config = dict(
    n_layer=16,
    n_kv_head=10,
    head_dim=32,
    vocab_size=2602,
    rope_base=1340.0,
    qk_norm=True,
    parallel_block=False,
    init_std_qkv=0.0263,
    init_std_o=0.0263,
    train_tokens=1247000000,
)
MLP neurons of a small language model. Each row is named by its layer, matrix (gate and up: input weights; down: output weights) and neuron, and shows model dimensions 192-287. Each number is 200 + 20 x the weight over its row's rms, rounded and kept within 0 to 999. A neuron's up and down rows have the sign that makes its largest values positive.
Before each neuron's rows, "fires on" lists the tokens most often at its 100 highest values on Wikipedia text that the model never trained on; "fires before" lists the tokens most often just after its 100 highest values on Wikipedia text that the model never trained on.

fires on: "200", "199", "201", ".", "8", "198"
fires before: "4", "5", "3", "6", "7"
L9.gate295,211,205,209,209,187,208,243,191,207,171,185,188,206,231,190,187,194,197,220,198,199,200,178,185,215,171,178,191,214,212,217,201,188,161,200,208,180,216,181,211,226,228,167,220,230,161,171,189,201,185,204,231,225,185,195,218,211,173,234,222,237,215,197,181,217,194,209,186,208,168,187,188,200,152,230,203,188,190,248,217,206,216,217,208,218,221,241,193,181,196,244,195,199,218,223,194
L9.up295,242,211,234,214,206,238,213,212,234,205,198,195,202,204,206,199,188,207,232,163,235,179,191,167,206,189,166,211,166,218,242,193,206,191,208,166,213,189,204,185,206,233,172,216,209,212,207,217,237,187,186,178,203,187,181,181,177,194,169,226,217,190,214,185,245,215,227,195,244,204,181,188,220,196,190,214,182,158,213,218,210,186,203,174,242,216,251,221,198,188,200,209,219,215,212,183
L9.down295,202,247,192,205,215,236,206,191,197,191,217,222,218,185,244,279,204,218,198,185,192,201,171,219,204,191,223,221,196,226,184,193,193,189,185,232,200,228,216,166,178,174,226,192,197,238,212,201,191,231,210,169,209,212,167,210,195,195,183,207,226,177,181,162,182,216,196,223,193,174,206,193,198,202,212,213,190,195,208,234,230,175,187,202,211,179,204,200,188,203,196,215,191,137,183,198

fires on: ",", "4", " year", "0", "8", "6"
fires before: ",", " he", " the"
L13.gate402,215,216,182,204,213,203,216,231,196,199,197,205,204,190,200,215,170,191,191,178,222,180,231,208,188,202,216,141,189,216,177,191,195,176,193,222,207,209,170,207,224,203,189,143,197,173,220,213,182,213,191,185,193,184,189,182,202,204,254,168,165,215,232,201,213,201,229,200,198,206,202,220,188,216,199,223,183,187,263,170,193,205,204,191,214,187,191,199,196,194,173,205,197,223,212,199
L13.up402,188,226,186,190,205,184,209,220,192,178,224,225,224,193,205,197,209,189,214,218,182,214,185,180,192,178,199,190,211,204,203,214,216,190,194,196,209,196,167,215,201,186,198,195,227,212,188,162,220,198,203,178,208,189,177,205,196,199,210,170,225,242,198,233,170,191,205,191,210,194,198,215,185,210,206,221,172,183,194,226,152,166,207,246,190,197,182,212,205,191,231,187,234,198,213,236
L13.down402,197,219,208,218,174,209,181,197,196,228,191,205,189,188,205,162,157,226,202,178,228,194,210,229,186,184,194,160,197,208,214,190,179,173,222,200,222,201,178,179,186,202,213,203,194,183,189,232,232,210,174,191,198,236,209,228,221,220,166,168,208,202,197,207,217,166,191,186,195,190,210,222,200,197,189,201,224,197,250,248,185,213,224,222,215,175,200,209,163,201,210,188,171,159,205,200

fires on: " under", " of", " against", " to", "ired", "ing"
fires before: " the", " by", " his", " a"
L13.gate200,219,197,167,170,197,218,175,195,197,215,179,173,182,222,199,197,187,217,174,225,193,153,198,215,206,165,197,181,201,183,187,194,204,176,209,176,177,195,186,154,243,200,198,216,181,185,180,194,194,196,165,197,191,178,214,139,198,177,196,183,211,217,204,168,235,158,227,182,207,210,199,236,204,200,190,191,155,242,238,198,208,203,182,227,214,184,189,174,188,152,192,197,201,174,190,200
L13.up200,243,230,223,205,220,211,180,197,192,149,213,184,242,192,224,197,183,210,219,174,216,175,189,178,225,209,195,220,199,179,181,206,219,227,205,184,219,171,197,167,165,237,221,214,208,195,220,178,196,185,188,205,203,226,196,193,171,215,213,211,176,211,213,210,233,205,227,231,181,210,203,162,207,197,210,176,208,207,209,193,202,197,211,207,174,212,223,189,207,235,177,214,215,196,226,181
L13.down200,174,184,201,212,191,206,191,193,170,233,217,180,173,216,185,46,195,205,187,184,198,204,202,206,202,198,221,193,181,227,202,199,202,178,205,174,214,195,212,196,217,206,205,206,210,185,200,202,181,192,195,194,200,191,190,198,194,200,167,176,185,165,181,172,215,181,197,170,194,196,208,209,182,209,175,194,203,191,214,198,197,169,202,200,208,189,178,200,193,176,215,210,183,207,170,186

fires on: " January", " February", " April", "ruary", "ter"
fires before: " "
L7.gate209,193,204,203,174,156,194,237,178,175,210,228,232,196,206,201,217,176,204,192,206,217,169,191,240,217,201,193,195,229,198,212,181,212,215,229,190,207,212,200,224,193,181,182,179,200,166,214,259,179,225,223,207,215,180,193,167,221,233,212,222,214,222,215,173,209,233,181,198,189,199,200,198,203,183,223,187,174,207,210,181,195,214,213,200,200,185,204,193,203,191,196,213,205,191,198,173
L7.up209,177,225,215,181,206,187,221,186,206,198,223,179,213,194,225,211,158,176,225,192,207,190,227,226,207,221,214,192,186,195,206,188,213,212,213,214,185,231,202,200,188,163,201,174,226,183,242,247,194,215,201,209,194,188,170,181,208,189,200,244,214,230,220,175,179,223,191,193,200,205,203,196,197,231,216,175,183,193,211,218,178,220,201,208,191,202,211,205,213,172,187,192,194,202,185,188
L7.down209,200,215,212,216,195,214,213,189,184,266,269,237,210,175,215,136,187,219,206,188,222,189,220,194,202,216,211,214,206,203,189,231,224,237,211,181,230,228,189,190,220,159,174,207,209,203,213,211,176,210,203,197,223,214,165,201,231,205,211,215,218,165,180,203,209,190,179,232,193,189,192,162,186,203,205,205,199,197,195,179,190,213,202,209,186,206,186,198,203,212,198,189,209,200,218,206

fires on: ",", " February", " January", " April", " December"
fires before: " "
L9.gate184,142,209,202,194,199,181,215,170,193,218,226,211,199,196,180,197,181,232,205,187,186,183,177,200,181,184,214,166,197,194,199,189,191,203,208,196,199,199,200,202,206,184,188,196,187,200,203,197,198,211,162,217,214,207,174,179,205,191,214,227,203,194,199,182,235,223,223,183,210,204,188,188,193,223,197,217,215,189,258,218,177,185,211,220,173,236,197,216,216,176,209,210,198,199,221,207
L9.up184,208,200,195,208,213,212,203,171,189,221,227,223,181,201,203,197,176,207,193,177,204,196,177,218,194,168,210,211,202,192,199,155,191,199,178,205,183,210,190,178,198,179,201,227,215,183,193,217,180,206,184,206,217,171,194,184,180,233,215,236,191,233,176,181,175,213,176,193,182,182,195,186,204,181,192,223,196,172,227,163,197,215,223,206,164,204,195,195,214,189,142,227,185,221,215,207
L9.down184,174,195,220,211,208,166,208,194,184,240,243,199,184,206,209,153,168,210,237,230,199,207,192,237,189,210,244,201,183,200,215,218,209,205,207,185,220,235,197,220,220,143,160,208,166,209,202,196,172,217,193,214,189,200,174,196,188,210,214,195,183,180,200,195,213,195,195,219,210,195,194,164,212,208,189,225,204,170,250,192,167,203,176,192,197,204,170,195,213,208,171,172,216,212,205,217

fires on: "202", "199", "197", "198", "201", "196"
fires before: "0", "5", "3", "2", "7", "8"
L6.gate356,233,188,233,199,240,206,246,240,157,191,219,210,192,167,229,203,183,195,234,196,217,205,167,175,213,235,182,179,184,218,205,174,190,200,188,191,231,216,211,220,182,196,191,172,198,210,233,214,211,223,206,166,216,219,215,169,232,191,178,232,223,185,214,185,209,208,199,234,152,195,198,186,209,238,214,223,182,238,219,173,200,232,205,204,198,208,235,231,196,193,203,173,209,178,200,224
L6.up356,224,238,234,208,206,217,212,254,181,192,191,205,220,175,237,216,175,187,207,211,201,191,183,160,198,223,200,194,204,223,209,183,183,211,216,229,216,203,192,258,202,201,189,181,212,181,211,213,192,217,211,154,197,185,220,156,229,198,174,215,199,188,211,179,211,208,216,206,187,179,208,186,186,233,215,196,185,225,217,158,199,205,197,195,202,200,227,198,183,205,220,194,192,192,210,192
L6.down356,204,212,235,221,230,218,177,236,173,189,198,205,230,166,217,240,204,221,200,229,214,205,197,193,192,195,225,198,206,228,195,196,199,203,188,211,219,169,215,208,206,215,189,179,206,182,208,197,199,198,204,164,192,204,206,206,218,189,170,201,217,179,211,194,193,205,202,224,175,233,190,165,182,227,190,201,178,225,183,211,193,190,191,222,203,218,191,215,183,207,195,192,199,170,207,227

fires on: ".\n\n", ").\n\n"
fires before: "==", "In", "===", "A", "The"
L10.gate750,153,168,202,195,204,199,211,192,184,196,198,203,179,201,175,201,199,169,198,196,222,179,225,156,199,246,206,189,227,215,186,238,200,183,238,211,206,196,204,185,192,190,181,182,193,201,189,208,215,202,192,196,195,150,181,209,211,204,218,191,196,221,183,196,241,217,237,202,201,186,191,221,192,160,169,213,178,219,203,203,216,213,197,170,213,202,227,205,242,203,214,211,220,180,179,158
L10.up750,159,174,199,220,207,221,195,211,194,193,209,185,193,214,180,191,210,197,181,165,221,194,239,173,202,227,206,189,201,219,198,227,207,210,219,192,194,229,187,198,188,204,190,181,209,177,229,190,235,203,182,204,217,200,209,177,208,194,196,191,220,210,162,173,220,220,220,211,192,189,170,206,233,168,200,198,182,215,204,221,181,214,195,158,173,232,237,175,209,203,212,217,202,186,227,190
L10.down750,191,191,200,199,184,200,201,211,203,201,192,193,208,181,203,19,219,181,199,184,225,218,194,185,210,220,199,192,222,197,196,195,183,202,206,196,199,224,180,201,206,201,209,210,185,192,215,198,198,229,206,190,211,192,196,197,219,195,195,182,200,211,178,204,203,211,205,187,209,188,203,205,204,192,194,196,202,204,200,203,204,224,199,198,210,212,213,200,212,198,220,219,200,200,197,211

fires on: " of", " all", " among", "ll", " All"
fires before: " the", " three", " his"
L12.gate442,212,211,200,199,170,206,179,211,227,209,176,207,200,223,184,203,197,211,211,234,188,148,160,212,214,214,183,163,205,197,183,198,184,170,195,211,160,201,216,190,230,172,197,196,224,171,216,182,189,211,183,201,199,227,173,205,182,180,183,169,197,201,208,192,217,203,249,162,177,218,190,243,231,199,167,225,183,220,236,221,188,173,164,238,165,215,188,197,202,218,209,216,258,196,186,210
L12.up442,203,175,176,187,172,218,192,170,195,182,189,202,208,229,177,178,182,205,202,188,190,179,181,206,206,198,202,173,213,208,190,217,185,186,215,190,210,238,210,168,187,226,212,254,167,159,201,242,194,221,197,212,197,220,180,209,179,198,195,191,166,207,218,217,219,206,215,201,168,229,176,187,206,195,173,240,180,208,207,188,200,179,166,209,174,193,172,217,217,190,195,159,202,200,197,223
L12.down442,178,217,154,203,178,205,156,204,226,205,221,197,198,207,186,145,209,201,246,202,208,185,182,203,178,193,203,186,172,212,176,189,219,195,188,168,218,175,233,196,214,197,185,212,190,187,208,177,183,208,171,218,195,208,188,199,206,176,212,163,184,208,199,217,223,170,198,163,203,205,176,175,214,155,208,226,158,206,172,211,166,159,197,203,184,189,210,204,194,219,178,206,202,250,190,191

fires on: ".\n\n", ".\n", ").\n\n", "=="
fires before: "==", "The", "===", "In"
L9.gate235,183,204,200,217,217,213,212,229,191,193,208,207,190,226,186,219,218,174,210,189,201,194,220,143,202,189,199,186,240,223,212,226,202,193,201,238,161,230,210,194,187,200,211,189,221,178,199,181,198,231,185,177,191,194,169,179,236,179,184,203,149,214,201,189,216,220,180,200,177,214,191,229,179,199,226,196,169,215,204,189,212,207,203,201,199,228,215,194,207,154,204,176,178,189,220,196
L9.up235,178,194,208,213,182,196,226,209,181,166,196,198,207,186,160,202,195,210,191,186,234,198,189,225,200,190,177,189,253,208,208,189,236,198,187,210,214,186,221,185,179,221,188,197,197,176,191,203,216,196,168,174,180,212,186,199,215,212,236,185,225,233,195,217,197,206,171,198,205,177,205,210,227,169,213,175,185,158,195,191,193,158,219,189,193,191,219,180,202,186,218,193,203,184,218,190
L9.down235,188,195,224,198,186,203,202,201,180,199,208,209,185,154,217,112,202,205,157,214,256,222,221,186,205,182,185,190,229,238,205,205,205,188,185,204,211,203,171,167,209,189,189,187,192,214,180,224,220,186,180,179,190,176,203,160,207,219,245,202,212,230,215,195,187,198,182,205,222,176,186,213,210,182,211,183,189,162,188,199,148,208,215,214,199,216,227,196,200,189,203,189,195,168,255,196

fires on: " that", "0", "ed", "s"
fires before: ",", " the", " that", " he"
L11.gate61,222,170,184,212,215,217,195,193,212,194,204,189,161,178,205,206,168,225,209,201,170,195,197,184,190,201,194,216,191,223,267,226,186,195,230,227,206,189,183,209,174,212,165,132,184,183,177,219,187,189,201,168,222,180,238,198,188,187,215,189,211,191,214,189,202,226,205,168,209,210,204,223,192,209,209,174,198,174,216,185,200,201,218,200,180,197,195,215,205,198,179,180,214,190,194,193
L11.up61,220,243,176,202,212,212,170,223,203,207,196,175,229,194,180,200,171,192,221,194,209,217,198,216,192,194,218,177,199,198,193,210,187,174,227,203,198,194,207,210,208,197,176,189,181,181,223,220,216,195,234,200,218,217,193,196,203,226,214,177,202,236,181,225,184,121,206,207,200,176,226,191,163,176,214,262,178,225,212,249,216,184,225,223,178,182,160,226,181,200,201,198,189,173,229,169
L11.down61,209,158,196,209,209,187,170,179,204,216,193,216,192,197,203,101,188,213,174,170,193,181,200,206,229,213,195,194,208,202,230,197,178,176,221,228,248,191,216,188,182,205,182,174,158,230,188,241,205,186,160,170,205,190,220,181,214,198,221,173,198,174,181,179,198,201,170,149,190,196,194,227,222,216,213,198,217,206,228,236,185,199,224,178,201,215,213,200,167,198,206,172,175,214,192,189